{"n_layer": 21, "d_mlp": 1024, "vocab_size": 2659, "qk_norm": true, "bias": "none", "parallel_block": false, "init": "uniform", "init_std_qkv": 0.0271, "init_std_o": 0.00418, "optimizer": "adam_atan2", "weight_decay": 0.061, "warmup_steps": 356, "doc_mask": true, "z_loss": 0.0001}
MLP neurons of a small language model. Each row is named by its layer, matrix (up: input weights; down: output weights) and neuron, and shows model dimensions 144-239. Each number is 128 + 24 x the weight over its row's rms, rounded and kept within 0 to 255. Numbers have three digits each.
After each neuron's rows, "fires in" lists the words (lower case) most often at its 100 highest values on Wikipedia text that the model never trained on. A number after a token or word is its count.

L5.up659:128094135183122102130116173127121140153128112156127167154107119153152133138167195125136124070130146144107150102121149114126175133153107103162144154143111128111075096147118126135108158124121093154116106117126154164100125129114144131103101112119125098154148122155180118080111105155099140135
L5.down659:129077144167168110156158141155143135136135135173118087166151083105091131144155119114151120137127104128155096116088122139138158125145121174139150128159117106174141148116143062115118110083119099135102080110132156121129081130099141169140117126146142133136144101142150105125113112159103122150
fires in: "would" 17, "can" 14, "may" 11, "could" 10, "should" 6

L3.up736:150129133159121081118139138141145144162132139128159109100116163136112100167133192114122124138128051145153130106133121085129162146122114140139149136113168096104136085165154143098115118126154132139154173091138126137110135128104152110148112123131123123151110135097160117151173147115157135080
L3.down736:161118135143133143102083167180153125130100097149146130144133155120151123154122117137148120147123121111142102138161127153165152070128134099157136124142137106110135144140120125113115153184148151152147101128057109156157146128103111130163188121103139180145152148118112204141132173172134160153
fires in: "african" 20, "university" 20, "utc" 8, "introduced" 6, "africa" 6

L5.up470:159139135080146122126126115098096104120151102130154117095101099129095105100180164109131144130125112154109136144114120179123148118140138151156174143141122111120158118139143161120125162120097137150122095141123143102153093127093143197144117158133121102146194151122154135150163077122135101161
L5.down470:115127106138083155141106147161137135100167085099132093129141123123162152114161123096124141170141142168150131135106087147131103073161149184128160105125125118109123179116164105123124078120113113110140126121085147136123107136137139105142165135130128108113185093143131158125135121133135167174
fires in: "of" 44, "soccer" 5, "society" 5, "june" 4, "seventh" 4

L5.up528:104130139138144158130117113127147125137154133122098102114147183135130140114100141130167154172210129143153142128125129137142160125129147132091128097136128110146141148106173123148121100131166152122152114119123115101135138126122133129181079121163131143138139167110123138119123133111163104073
L5.down528:146151142161127174145122085131129131114136169135116140083062125124163152143126175104159169109135123118117115166128121121134117128119123132108138118148126168139139186146095132118149134155105131165138153116115146079151148179131129136156135082112131153099097141107152174114128118090132148128
fires in: "african" 13, "number" 13, "yes" 9, "jelling" 8, "africa" 5, "tells" 4

L5.up784:107126106119108100144127087112118110136102144129141098099099111130133086100160126168099157105135124105113115147131144160151116119121162138058158150106111115119105126128148096122144151125075118165114136165120120139181126120086125187189108169143137155114106105129146140158140148119172119169
L5.down784:132141172111138105134100142138125117179130135101109050130112149112107136090142087124150108132150151134143135133131095166115101123114142119128116115072148129158134116122165131159154098125069127149119159135111103144118169180122085115149142124141123109132118132146163106103117153124137166156
fires in: "no" 17, "gourdou" 14, "route" 8, "minutes" 6, "higher" 5

L4.up1017:127184180154105150127184147076070142164095128155105151143147138160152135106132103147140098103117140145118100116141118121166155135109178149141156147161126108155143122129140157105119127143172121132142147153128132096187131128106138132185147149121130088139113110136108124119121143128172158132
L4.down1017:143138121144122092100102130114136136099154101108141136135113119107095134133103140135141104094124169097144103154149155108150153131139122135114107097138143085152138115091102111101151149033106155117121114153129143128133136023115137143135126118164118156152097120113162138151121113134155131104
fires in: "km" 20, "history" 15, "details" 10, "time" 8, "wrote" 6

L3.up218:144132159096140140125080074141137138166173109153127152137142123150127116111128083155116131140123152120107136125142128152163124131172084137131104122142190137130138133112129132109153101127104183128144143110127143125125104128144175134125165162117127142106069122104137126137153138101131085107
L3.down218:127127104168093164131157162108127101115110095128105182145130111138148139137158161136080121111153154124089116158107097125101119177138071140115107139104110110144159141107131146099114144079149106136153135137174122161166115187160078130121150082075165110168132158162113038104121125165115124133
fires in: "km" 21, "guitar" 12, "benito" 6, "guitarist" 5, "hamilton" 5, "titles" 4

L3.up951:113160123152155115093107121126103103108163151076112139173096166141094127170149149150135149098115131079133114137116148158107160103128118162142133159132050096152126108128109180106146125127118110129104129152143123125137118128125154102139145121115117109152152137135095124094129151114136102140
L3.down951:129116109104128145104103136070104121060108135130143144147119079144093131107139142146159124150137146127094101148100128125117104104195129129101138166134140147097120122136091139143145142191140159124118129096124166094163123075112144124109174127148114131142177124112138138117147148138124109100
fires in: "mi" 22, "km" 20, "just" 14, "candidate" 10, "time" 7

L3.up7:085156115182122119158111129123133156138151132111123120124177138150167140155124097152110131109126119133171113131097124116101148114169146114136108146152152117105124125120159141126128155125113145142153134152127166111082104128129098082098114138128133169112144100089144131095135137134137133139
L3.down7:098129100170123138145151111157118156157093126111128144114128125133164117118139152105104125153120149146138141137090123138106133142109101126145117173119157151161065113107112167162183145075109122150133138113114116140150108164148170127137081130104137094162132104159184098114129180132144147136
fires in: "school" 41, "minister" 6, "schools" 4

L4.up118:069137117110120096145107095109118120166086168141123119138127154106139124115112119086115090135138188133146112139144092060136133142115157129163139122143107106143104119133147132118076134122137135111138138133130145118134125128121133153127133133094147129163125149146135126150097119145116162133
L4.down118:121137147105152142108144116122158155147105095127085094133136107127121125118151146137128156121127141104113138132152117116133142154127111151101112116128111102138125147109145115095136139127140154081121129113132141098109149219085139129149123136111120133121141156135165255159113074156156126122
fires in: "station" 13, "only" 12, "just" 10, "remained" 9, "money" 6, "mar" 6

L3.up203:131119070137084105078140134107108107096194154129134117152148132111132134208126088104115129092099128154145111100125145082171130068106118118163106133109130136139121113121136174130093131127099149117138126131128122127141112128124059146113112147130109097120123137135173132104108123099134151114
L3.down203:106130154140139146148127153092138139109137160094150101085113114110114153127179115120104125147132114153137143170108142160108102146121132103154119102145149152129131158143149107161129146102110110128096164107101122134135154122096083134118102126131114089159128120151166180087151115141156108146
fires in: "km" 21, "jean" 13, "war" 9, "civil" 6, "palmer" 4

L14.up43:123143138077105097093112131134081118112107115115132141163149153110128158108133136112157092157130115109131166097099104060109125074101097161126123096122148106122129126152133142166165092133130122114094146113127117183166159129131143116130120114126114100154130156155103128153119132124142110121
L14.down43:113120120106149111128094130131143087099139165126121099116097131128113113152157158061145133143127127143137131110161133159154086188146096132131126128144137132136117131147131108133123086078154141159144114122095130115157122116107128113133111098154141078093105152142139157126132112142145139121
fires in: "on" 24, "mi" 19, "folk" 6, "km" 4, "various" 4